Weights of a small transformer language model: 6 heads of 32, rotary positions.
MLP neurons of a small language model. Each row is named by its layer, matrix (down: output weights) and neuron, and shows model dimensions 64-159. Each number is 50 + 15 x the weight over its row's rms, rounded and kept within 0 to 99. A neuron's up and down rows have the sign that makes its largest values positive.
Before each neuron's rows, "fires before" lists the tokens most often just after its 100 highest values on Wikipedia text that the model never trained on.

fires before: " ", "|", "W", " •", "-"
L4.down673:64 54 37 36 65 35 58 62 60 74 49 39 40 70 54 57 38 37 65 55 28 66 40 42 58 67 33 73 61 52 47 73 40 50 43 39 56 35 42 50 53 24 51 67 21 33 28 53 42 46 36 58 72 18 53 69 12 36 71 29 59 38 46 41 36 30 28 36 38 29 48 69 56 45 45 34 57 32 67 31 63 38 61 61 62 72 51 15 27 56 65 32 39 37 35 35

fires before: "9", "1", "0", " ", "2", "5"
L4.down67:53 42 38 46 44 50 51 64 59 53 31 28 54 50 38 71 33 41 41 50 89 53 49 29 63 58 47 65 41 60 50 75 74 57 33 66 28 22 63 54 73 69 46 32 43 49 31 68 60 48 68 23 93 41 23 70 60 45 51 25 25 32 55 84 41 65 21 19 48 47 62 34 35 26 51 47 48 38 30 49 62 59 73 62 65 54 49 65 57 82 50 45 58 68 38 52

fires before: ",", ".", " and", " of", " in", " for"
L4.down87:29 77 41 66 49 58 55 53 59 83 43 42 62 62 55 50 35 46 26 26 48 43 49 52 54 70 46 19 42 46 63 42 73 61 48 51 25 33 48 52 46 32 54 24 53 62 50 60 64 37 68 53 39 45 39 80 57 40 57 39 54 41 59 67 58 46 40 66 65 72 38 29 72 76 38 56 63 36 75 42 51 51 37 43 55 21 61 46 13 48 38 61 26 61 53 68

fires before: "s", "0", "th", "1", ",", ":"
L4.down492:59 58 40 31 43 21 55 34 78 58 59 42 52 64 66 52 34 62 42 52 52 55 67 49 53 38 49 27 67 38 65 48 25 32 44 51 69 54 32 35 23 45 55 79 43 31 55 61 52 56 26 13 20 64 74 51 76 49 15 58 65 29 39 54 51 43 65 54 29 54 58 60 67 18 58 57 56 54 42 50 41 60 35 34 57 51 72 40 41 30 31 59 82 66 54 59

fires before: " ", "ac"
L4.down206:28 44 67 58 44 44 78 47 30 38 55 47 25 51 39 48 64 43 34 35 56 80 36 69 41 76 55 68 63 49 40 20 20 43 55 29 55 59 46 47 58 53 69 43 65 64 72 77 54 62 58 76 32 45 23 46 39 22 59 53 61 55 50 32 53 69 76 49 39 71 42 39 15 44 27 46 54 42 49 77 50 59 44 41 36 66 42 28 41 46 42 44 59 48 74 62

fires before: "\n", " The", " He", " It", " On", " In"
L4.down213:50 51 29 58 39 57 50 51 60 57 49 50 53 51 45 26 70 26 42 82 46 53 36 40 46 37 45 52 57 44 52 51 38 31 57 27 46 44 43 40 75 38 40 32 51 60 53 46 59 34 23 56 70 80 41 25 92 41 37 52 48 36 61 51 40 23 76 58 55 67 72 56 53 67 32 53 54 40 52 36 29 50 42 41 64 69 53 58 56 62 27 57 99 54 10 33

fires before: "\n", " The", " It", " They"
L4.down356:49 43 44 50 49 77 58 57 21 13 65 56 50 53 31 48 45 38 52 48 53 99 36 36 35 53 58 59 43 45 70 77 39 43 47 29 58 62 47 34 41 52 35 36 53 56 23 45 70 26 41 48 49 51 56 60 99 58 50 68 57 32 52 64 75 30 43 62 75 57 50 71 51 55 40 64 46 53 56 60 64 38 45 29 54 68 49 54 55 44 41 67 64 49 36 52

fires before: " ", ":", "ia", ")"
L4.down145:37 42 39 38 47 50 52 51 59 58 56 47 61 62 32 62 59 46 76 30 39 65 24 49 61 64 69 61 36 44 53 29 14 19 52 42 41 40 70 37 59 57 61 29 70 65 84 36 66 46 56 48 42 32 61 40 42 75 49 40 48 76 35 41 43 45 55 59 77 63 46 28 48 59 56 56 59 52 48 98 60 28 40 54 72 20 53 42 59 57 48 71 45 73 49 75

fires before: ".", "″", "ed"
L4.down372:42 57 29 47 64 37 55 47 60 64 48 62 26 60 47 76 51 34 50 69 66 76 36 72 57 25 62 53 72 48 44 66 51 62 61 65 27 47 58 24 38 48 40 62 17 32 57 46 37 73 31 37 54 25 47 74 99 57 60 59 36 30 42 16 55 68 57 62 54 44 25 42 54 43 35 42 43 43 45 70 47 49 66 47 42 41 59 64 29 58 46 23 74 52 52 51

fires before: " in", " as", " for", " with", " his", " at"
L4.down151:55 39 70 59 44 75 60 69 60 52 55 60 72 42 63 31 36 43 51 58 50 67 72 71 20 70 53 61 70 41 45 53 75 68 71 50 32 36 56 50 47 54 53 17 68 81 78 50 62 39 54 53 48 52 52 59 81 52 38 42 54 52 59 35 51 26 67 71 42 59 49 37 45 55 92 54 50 19 50 39 57 46 60 62 33 49 28 36 41 41 71 39 49 47 83 46

fires before: "\n"
L4.down210:54 60 49 84 32 34 65 61 09 44 66 51 42 44 30 62 44 59 51 44 57 44 07 65 56 49 61 64 56 43 74 53 36 46 48 46 48 35 38 41 61 76 43 32 72 69 39 57 71 52 64 33 62 64 31 50 95 64 60 48 62 31 87 54 42 60 38 72 54 41 72 62 56 48 55 68 31 62 43 44 65 47 56 58 38 49 46 62 82 79 67 36 63 49 41 37

fires before: " |", " to", " as", "ed", " on", " in"
L4.down693:61 45 56 31 45 39 51 73 54 56 46 43 87 47 52 49 47 31 49 27 60 23 79 29 54 71 63 79 60 34 62 61 56 55 44 18 57 53 68 16 66 57 68 19 72 70 34 46 69 30 28 64 69 63 76 65 68 31 40 38 66 35 58 38 36 32 31 37 66 59 33 46 42 54 88 69 61 24 60 46 49 58 46 45 46 44 24 64 56 46 28 62 64 45 54 63

fires before: "-", ")", "ack"
L4.down473:54 42 55 60 78 53 39 56 58 60 84 58 08 49 38 36 60 74 38 39 22 63 58 58 76 48 47 48 37 42 72 74 35 53 51 33 68 48 51 60 48 47 64 60 50 48 53 50 54 41 22 76 46 45 57 37 25 56 48 39 44 57 28 21 61 57 57 67 58 46 45 82 50 30 65 46 58 68 69 53 62 24 55 34 68 47 27 67 45 41 50 57 55 70 42 75

fires before: " |", ":", " (", " ", ")", "^{"
L4.down280:74 62 63 38 40 44 52 65 13 60 25 45 40 63 33 49 52 54 49 36 41 66 46 49 61 84 43 53 57 65 57 35 39 50 44 56 46 67 72 55 57 64 70 58 69 81 72 82 62 66 40 57 32 83 34 71 99 65 61 57 31 58 44 59 33 36 34 39 57 63 34 45 73 68 28 40 22 14 54 39 46 51 32 47 53 59 48 58 56 60 32 28 56 38 63 46

fires before: ",", " ", " |", ".", "–"
L4.down195:62 61 35 47 35 29 41 52 60 74 40 70 25 62 77 52 42 51 39 53 37 33 58 39 26 34 40 46 35 44 46 36 48 66 32 49 57 82 57 44 65 73 35 42 59 15 51 60 59 57 46 25 47 46 54 55 69 52 43 42 64 47 50 45 41 65 41 32 56 48 26 54 27 39 40 47 53 81 41 45 65 52 67 50 50 83 45 64 78 36 24 65 34 63 48 66

fires before: " |", "s", ":", "ource"
L4.down198:53 43 40 47 35 50 63 57 73 53 67 69 51 64 41 45 64 38 42 42 34 55 65 43 68 56 77 71 51 44 43 57 43 53 49 64 67 38 59 49 39 78 51 50 46 74 48 44 51 49 35 27 60 60 42 49 29 47 36 44 50 68 77 41 51 42 53 45 50 89 27 37 72 54 58 40 32 46 68 14 51 58 63 69 79 28 33 65 45 47 58 42 38 65 51 59

fires before: " a", " the", " part", " an", " well", " of"
L4.down723:44 42 39 33 67 59 46 21 46 34 67 75 52 39 40 23 34 54 39 29 70 41 53 64 34 35 43 47 46 50 23 40 57 39 43 54 53 40 31 54 53 72 44 51 33 57 14 46 37 66 62 46 24 46 10 45 67 60 38 29 53 52 48 37 50 41 75 52 74 53 52 70 46 75 34 51 66 59 57 57 59 35 68 54 50 23 52 60 64 65 41 74 61 31 33 86

fires before: ":", "=", " zone", " code", "P", "A"
L4.down66:55 37 57 74 66 54 41 45 39 51 42 43 13 52 64 50 35 27 71 36 56 60 31 32 51 30 57 69 54 59 49 58 59 28 60 75 53 69 76 47 50 51 52 45 61 61 39 78 85 44 56 54 34 55 49 67 02 57 32 68 63 66 51 49 42 68 45 54 28 48 34 28 19 21 59 83 57 56 79 66 67 67 64 46 48 52 33 55 47 55 62 78 60 66 56 76

fires before: ".", ".,"
L4.down28:53 59 47 63 42 61 61 50 59 46 60 39 66 45 39 64 73 69 62 62 54 59 55 47 56 52 64 68 44 28 39 52 62 27 39 40 39 58 47 58 62 47 51 84 31 31 47 19 43 62 63 76 45 22 48 53 21 50 54 78 63 25 42 53 64 48 60 61 60 62 38 60 95 52 57 38 60 63 58 26 51 56 51 42 54 60 44 49 28 51 41 62 47 66 45 74

fires before: "\n"
L4.down516:58 40 37 32 29 56 56 36 57 56 72 37 66 56 43 57 48 56 66 22 31 53 82 46 68 33 42 67 55 39 52 37 71 51 43 47 66 25 44 57 52 72 48 52 32 51 24 35 41 07 52 49 55 48 23 64 75 68 51 28 67 40 58 57 25 37 19 44 53 60 48 39 54 49 54 80 45 52 47 48 82 51 56 47 45 44 49 54 47 61 52 52 68 42 58 54

fires before: "s", "t"
L4.down362:42 26 88 31 57 41 40 48 34 61 50 49 47 58 56 38 58 57 63 71 64 83 33 31 11 79 68 64 62 46 63 77 55 75 55 84 63 49 47 49 87 82 53 68 62 56 70 20 49 56 50 33 69 55 44 49 23 33 66 21 46 33 27 47 67 56 50 21 39 71 33 54 76 39 63 39 35 69 39 56 41 48 42 60 66 38 44 42 49 48 60 59 62 53 23 30

fires before: "2", "}", "1", " Go", "0", "9"
L4.down615:43 43 58 50 59 15 63 54 48 51 55 58 31 57 30 57 37 35 61 47 59 18 55 58 37 30 72 44 25 41 41 51 60 39 65 45 49 66 72 29 68 44 69 99 57 41 60 46 62 60 54 52 89 49 71 59 57 57 80 50 39 50 27 53 56 53 53 77 68 45 48 68 22 37 40 44 54 45 47 73 48 69 57 47 46 45 76 67 50 39 55 69 56 52 45 34

fires before: " the", " which", "ing", " them", " this", " a"
L4.down19:63 71 56 77 60 30 54 79 47 43 49 61 36 25 24 39 47 49 25 58 99 71 62 41 57 57 50 55 39 51 42 50 42 55 36 60 35 43 38 44 51 78 49 25 56 67 64 47 48 38 80 36 27 69 41 10 22 44 62 39 66 67 62 53 39 16 51 27 81 46 40 31 53 65 42 36 68 56 59 64 50 36 19 49 58 57 38 46 48 45 65 35 56 58 52 40

fires before: " (", ")", " UTC", "f"
L4.down187:56 48 29 74 36 45 72 52 39 55 57 31 62 49 61 39 84 42 59 36 54 71 57 48 42 45 48 39 42 40 21 17 54 41 74 47 40 50 33 48 64 63 32 24 63 59 58 58 20 53 46 66 58 41 52 59 47 59 55 75 40 53 68 45 30 60 61 45 59 01 57 64 41 52 48 26 27 40 48 59 36 91 56 64 53 52 56 37 36 39 58 51 48 67 34 31

fires before: " "
L4.down491:63 44 61 40 52 31 31 47 37 78 25 28 65 59 49 63 57 19 62 30 29 35 52 47 26 55 43 78 29 54 59 09 29 34 31 67 61 47 53 60 41 18 39 49 32 14 58 38 48 26 50 61 41 55 36 78 48 54 62 27 43 54 62 45 58 42 63 59 45 65 43 29 60 43 35 41 44 33 68 45 31 63 54 61 63 85 47 20 52 42 53 48 71 53 54 39

fires before: ":", ".", "un", "ume", "ony"
L4.down393:28 44 77 46 19 28 64 46 30 29 81 37 35 70 38 42 53 59 66 41 40 40 62 55 27 62 44 68 69 62 57 52 51 24 36 62 84 62 65 29 50 57 40 10 50 40 49 42 70 27 56 54 54 51 80 64 29 56 64 61 31 30 40 52 49 54 37 29 25 59 68 34 49 42 51 48 75 35 36 39 83 68 55 34 42 44 68 71 32 61 41 43 50 59 41 63

fires before: ":", " the", " |"
L4.down456:61 58 25 63 54 68 47 52 47 51 67 69 50 25 77 53 63 51 74 57 43 82 46 25 64 51 99 75 52 55 33 53 58 17 37 66 41 34 59 55 68 59 55 35 26 62 49 53 46 38 70 61 35 46 20 40 97 27 57 55 42 29 24 48 28 66 73 72 49 61 47 45 61 52 49 45 57 61 37 45 35 34 52 59 50 53 51 66 34 61 46 36 72 48 39 31

fires before: " ", "),", " first", "–", ")"
L4.down123:29 55 78 44 47 30 35 53 71 64 55 65 36 58 40 41 38 48 45 53 41 23 51 69 53 44 50 39 46 62 43 62 45 37 26 61 60 14 48 50 44 30 29 65 45 38 51 80 57 68 56 77 60 43 58 51 60 39 60 53 59 44 63 41 49 66 53 46 47 56 51 58 47 31 51 32 00 51 49 74 81 46 70 28 61 47 43 57 69 28 54 48 39 43 23 39